MLP neurons of a small language model. Each row is named by its layer, matrix (gate and up: input weights) and neuron, and shows model dimensions 0-95. Each number is 500 + 50 x the weight over its row's rms, rounded and kept within 0 to 999. Numbers have three digits each. A neuron's up and down rows have the sign that makes its largest values positive.
A block is one neuron, or neurons of one layer that tend to fire together. After each block is what it responds to, as a language model described it from the Wikipedia text at the highest values.

L23.gate134:538489472568473530476473437507526448487510471481541518588499513524531474397486542525503464541548538509463475491407578480493507590495518527446395541453451524521544566394473586431449562522558493459443558523445602447406514569514501634556469394485522473533463528512509487491516379417518478543
L23.up134:460548535491388518505438419461433416468554417479530542464469580524486427454467602501486531467580567509493403507416550451499550542485564458393571497544529554571512521463527473501538452499551489509598494475437496500503467436478496525530458397534496567493572447482525511473485421516518518441
L23.gate289:655490479418487567483580476528573481523491518553548492500518525493585529545579568494560445506459511468534544484508531505506449498454459546514482545520566432518412474441530457490480478533525626470529632462464513517525538551587515409423491430521498425463519506423559486416493475535504493621
L23.up289:478419545532535513546456478505509476488508527471475443506555503495427545553499598431562466448474553497544435561489452543585543493487535493533538431433550562458537561499500537488551540483471463563454547430447549474501492491464471503471487452466377600451505531486561511566508484487542558436
L23.gate615:542521464447460424552467454557627507493439379508467557442403442586548567585435553626530557517565495525454620546490543537460509503472578541564656495445453521527472495447574487426504540542504500457477490448472399534490492541427449563486387455524480602482501549506500472418582519519547524487
L23.up615:476545456508458441392477553480510456529556549510397530446440518456474442431533533509521509409459462511524529470482540507517511496474554503424502521567486510593481381457441610514453590526563610548553604406578482453467478420432477451590490481524512530511567513477477505508363522548514547518
L23.gate722:496468528506361540407532524464618553562534478481397495476489510535548570480512522529531486554442497507455529492432491488524575466513536560436458535522505520480450512445577534456466602506456513496454643452420633500445525497487495556561478503457445481484580514445465447512491415439595517449
L23.up722:511427530542337413555504492477534580516503495503365509494479502541539587439530499445501461481496531495469481490459482441501615573480495530501514552414538510433457565462566517488461523546494563477522562409461524470531568464486533496572505517524514514423566532443483545506467436392534479386
L23.gate733:468519601515485561453472556622518427526516474467509464556578510488522574471512424578570512588557380594448514426484541484495458505534492514503529581469526509497547465532523487555395560493469528438513487480457520466521475492512421439546555498419540511453571511461515514452487446543515521527
L23.up733:439453496550471523547435497470495487519435511546511478475528491498456467458536487403526587520503560546520447505509517455580485487508563579553500570440437527476598428465637425483509504497429511428474505586421500560413489498505498505445459581486537554511506484546457580466541521462536463571
L23.gate854:508613451477512519541516448521573569451533485523476519466482475547510463547578529551550504477538464447484524459473612524535439516497516519451570536475436448481475509487501447497475505517598462472369518476515497506486460490408515547632489546530504424462420545514526525540482510461486525403
L23.up854:560509454529521582537602532472469462596442459466574463543521501482424486419453421439501527456507488517576488486504534518556520519593594495453523542482497473459596440487559483541458469546470515635490518516534572539565480510513495504487556492472481528415471510565484442453405353472493509519
L23.gate1213:568479495540341464427488489550524558521454439559509489591491502517420553485480500486493509488475515420561504502469492509555399493564586564530470575453532559469408514475506548447544403526476528532448560533425568525554455541501535542543489462466546513397489531502506505499408439519570503530
L23.up1213:466456429522507486494574525538545476568472445479524497546444425473561521513435424513481479461591482478453580462511521478544555470467510520521564448474492488439542513462599449494523516501450568510413541482455535404421526438527452515491461393484504512428530555443538431476455436583526462466
L23.gate1216:524551445435458482451543644506439450469429477513519515504475477442561547418493479565511574513542494582470557487447567465527498522536522523413480564427462475602490501367537449434578552479488485531577487423508513486385491458488415497490499442497507479565525572496506481505501506423598492627
L23.up1216:477478490469470535497566521481488452652410412484465499552455470508389532427528409518548442583591470529548537488490493532595616510503494490416498544414470574470525548520615480454393505545500513487591482501536630579391505456492451604504417517451373522453602516521447512451584415436432513454
Responds to: End of clause subject

L23.gate84:534552493459560538477545583568483399492509524488540478516479477428464509449475519613489492504551436525482510433514508447535515479483553458567473519540448611611596521499494468425562606558467548556521506558526578398508599553525462561522598433402511473488565484523432592566413424478530485497
L23.up84:640431446403446484473458477532532508564437449475480525559502504543533558619555531463489520501499504591543549458606553453532509526480467476525542461535503534469570517454496488418530439509524511499521496545542448542542526526570484458611489456437498437579467574422523422528498424444511506506
L23.gate180:397433444504495530499521523457454432505418493450519420497417498410541558539479514498447529491537460430531530463482477432521531494451517433475555496474511577502404504550472536532463502512475534464528385474565505499520485470545438571423513481452492470511500518467506497544435430449576502422
L23.up180:576503472528539448530542581517546521533428528468449492407510477548573559518481507522526502464436461478522513450541482565496589491488499494466483442501507549420501518552398576475474535496506515498478455481560595522433571463529497529496544540424523503535381582408535446451473603506548495547
L23.gate525:499475512580413467432497490551460440557436498563444498491579509553455553483523563477471510548446496486513506444425579475547549523550508448501553532491500442474616535466536518505448444503489539530505524508535530380474494459522511525535490509428552601536530491527467457487560480529560518559
L23.up525:644520531540464470498537480581581557481568418551480543469482533507519529495530405568474493519594456550527618445475533482542459527536447412476526515505503489536526543541450480553508539546453475465476527431519447366474512422536448459456462437497499426588465546491525484448451503475501490551
L23.gate650:435525479453496492485576517511642438464440556552551541579492425485479516455426456479419432500523506474413475439514513580535498504509566494510496502482450542509433505499540422482482522484529471472513535465508497499393604494451551528420468566461478503637531543520529478528493497562530533498
L23.up650:493456540470474432482481542608503428453462492508473500464505456482499416415435447512598485555533511529491607517491590492513439521476468446465502534485463543560517471517407491470404530463596520478462477508553635527436507493436505583481524499459585519472534512441505539661454477487497501561
L23.gate829:532456448525532544559453520583521441591573536593475631396449459451522511507461565493482500474561476475492513538460510468566505505507524485497436477464436455558507497499566542518528484554555541450495480441468449448544490519442502534443579508505555547485559548473492478575463481507543460545
L23.up829:547470492504518489517396518494506530572539476512397412510510444551572438535507440485499479516530495465531510517506560532543469496497474526435550603484529434384458597530433386482424590544475456519496475556487490431570440541425452473514481491618584607495556492568478479516477496535469500477
L23.gate931:516428386465510572426459531462489520505453386525524477523510557524415521459451490500486533523549459502559597565527510436599438586552544367442522431439630519503517557498562414461428568504490552503540506520522460452563473485418523566498455505517581482519536484459578529476552407402541478423
L23.up931:524551536597536382529527507494578471500517488532511532562514427496471438442427519513409506378467479459381519473470475487501468453535459523530438489463470477516382520479433508507469600549538539516558456559481499516471528494491527478583500487561382540471404538503508475482501486570553525500
L23.gate1141:518554545563471517465354556627512440545496466474454466514522550517479544518570428561555551580602474519464514456562508528483515542525599495472498506508539441458515481430486564426448613614518498508471482481519501434474519542482538551510495513568438433532488569487411456515462554510567485545
L23.up1141:474464517542459521511500503517490427448487351635528484502543490530435513464467510498533457461449473512567518403555503506559414535599502537537520476484541433492416463561508596411444569550479442540446483433449484463526470427618465587494504463470504578596533536452558502493519468493511518433
L23.gate1148:549568452485479483354469593571534474595496499451419451475479463532486476485494489488412514518528428519558520463494474545544397450486579458491430560489454528615473586446601586461556562506472567503540530473522541414401489504516511458527486496552485527635619532467458452466498528557599486477
L23.up1148:564471503499480477518505424554507485476572575478485551497470482490478512539409553428423465554450497403502506451532574553585561504492408541471533482380490471480534521474460505483556490515530532383428557545460534506551512514474523530459558519452623468485478530530505549493560422564451537562
Responds to: Place-name final pieces

L15.gate702:508472413528385528494483630486491466515488454427485474463527484596403550552449531480525460533532484521410483535504585476482484533540552536482551552487541483590458544530552464529507485548478561436520576494500519388574537512512522566555437498487505451533522544439462397645507517497627498496
L15.up702:489513455547559524441418537524462539540498490476457422533468462514455462521528532456439502524544437483498463431569637531511432520462487495444522554524524477557499535611441527529442454447446521490516576611527485444449501432511421612449530493506471564595471501494492489540451509563420480587
L15.gate1146:448411535535549475452437634464422544582514456532530507472494452488408619562442554481400507546484527530564499534538433413531358571451508431489499552533552552552460599485505480461522477522497509453478534545503603464520577425478461479498593418525540515514470514520580444502509414456398446511
L15.up1146:607586557560502474527531422542633416458489589603548527517519477533520520444600603454606475457472539490496539443496458506523495482561532431545502597506424483582518431514546454522519570553492463456477476407471526456520425591469459533494467498443467490457562508499385498339502474490469473539
Responds to: Final piece of names

L15.gate606:520518509566442505485470485544509521472493519547576518440524463570506516459527568452585490520450404511492558585493498485477510532470491536484441545470488487505490551483433477601479494447544574358490584549437467497403422507517557520499461460450631462415610483490596550471480437513485463552
L15.up606:510495459496472625496496507479584458419444548546484546561475426530487484458559500573448495497400486508480538456498571500426502493522456534510521604478563538475447454428559503510572525545447481491549416519489641527531555523499502379453539435544521455482474413435413519526560443541560478563
L15.gate1262:600462551535446507452447471538510451455593492540578526478534500513519584523476538520391502543463593416566520534436607454466449532463509459488538492466484518460495549522471469551503572529481434473493463447477560525426480458451553499485471527449582406422565494448573553549537514563526452569
L15.up1262:481443487520395499516576437406520535462545451511445432451479499505503539526510523522540543518394532447451544501527549471527496500531498494606523516473549470513463548423492505520447476485575475484509477453457468569569493516559639525610525486511481478496490546493517480502559491427459502536
Responds to: Adverb word-ending pieces

L12.gate362:431469475521511509446436582458460484548551487508471496560515409520479493495508634503513552539477422481543509458502585425549405606455542537546510525389601411553528525526436453558499420510536452478492590450547553499476543430494500501494479426471430555515597540468586541438504598518590447530
L12.up362:526532466564554416456476469501514464520503493559569456479526525565505464533541494458592475494465530523564474425499558484560507493574547425473465501540524523565443484549493390537485508499453523438472541470554520495566482510509465543497493455549483529493601535500434476467516501549509525527
L12.gate679:449501520473406502413499541489424499491504556597464538470552548521521571431536567539579522421453359572463466521470524447486531566481563475463518498429609506515497526550421456524474421412478476461515659513486529474581512463499514513489554424464403417475523507505548543489510522468522444527
L12.up679:505496466507500525435513513500551453521500541431558479431525556487513487435428556500563458515443382514485465523486443488568524486538631531504533498471569474571547524491433468556593382435560587448471560478475533459522500533411434590512556455523463525552495582563578496499519512458536521571
L12.gate919:486423552526535497393498461463432491600519455503506517481514508510431511552521469497475530546584490474563505475502542488575545498541522530452494540448525454415445403470435455454479475461470495526487568490475467548434592318505477507376561481407468515418502537496469436440480539514457489361
L12.up919:507493473586547545431507446489485547498484565515487519498497479489414489507586487441606397587502456532520526472397554475612461539470524495407519473429536512454531428476490503503437471465468522518378532482489526530434519479465583535547518486479498525441508478533536502481530497584414532412
L12.gate1263:453424592501449531412421500419396548475558565542467501513498467580413459511515535571556514558443437442510497522516474475494480528487572498438444528562580463559442385435503491502499493482467588461524590431506456537500498546522423600460481445416548554445632578417610616467526472438492491450
L12.up1263:474477493580432600420490525479420538599556453446525507499548519533507422429522409467548484593465522457474480441497460505509540466484531409488550605515477480526352492529455471392539420558484423401458498477466522420546467493502531549508532511550475521547634482556452579446488547508486467554
Responds to: Final piece of proper names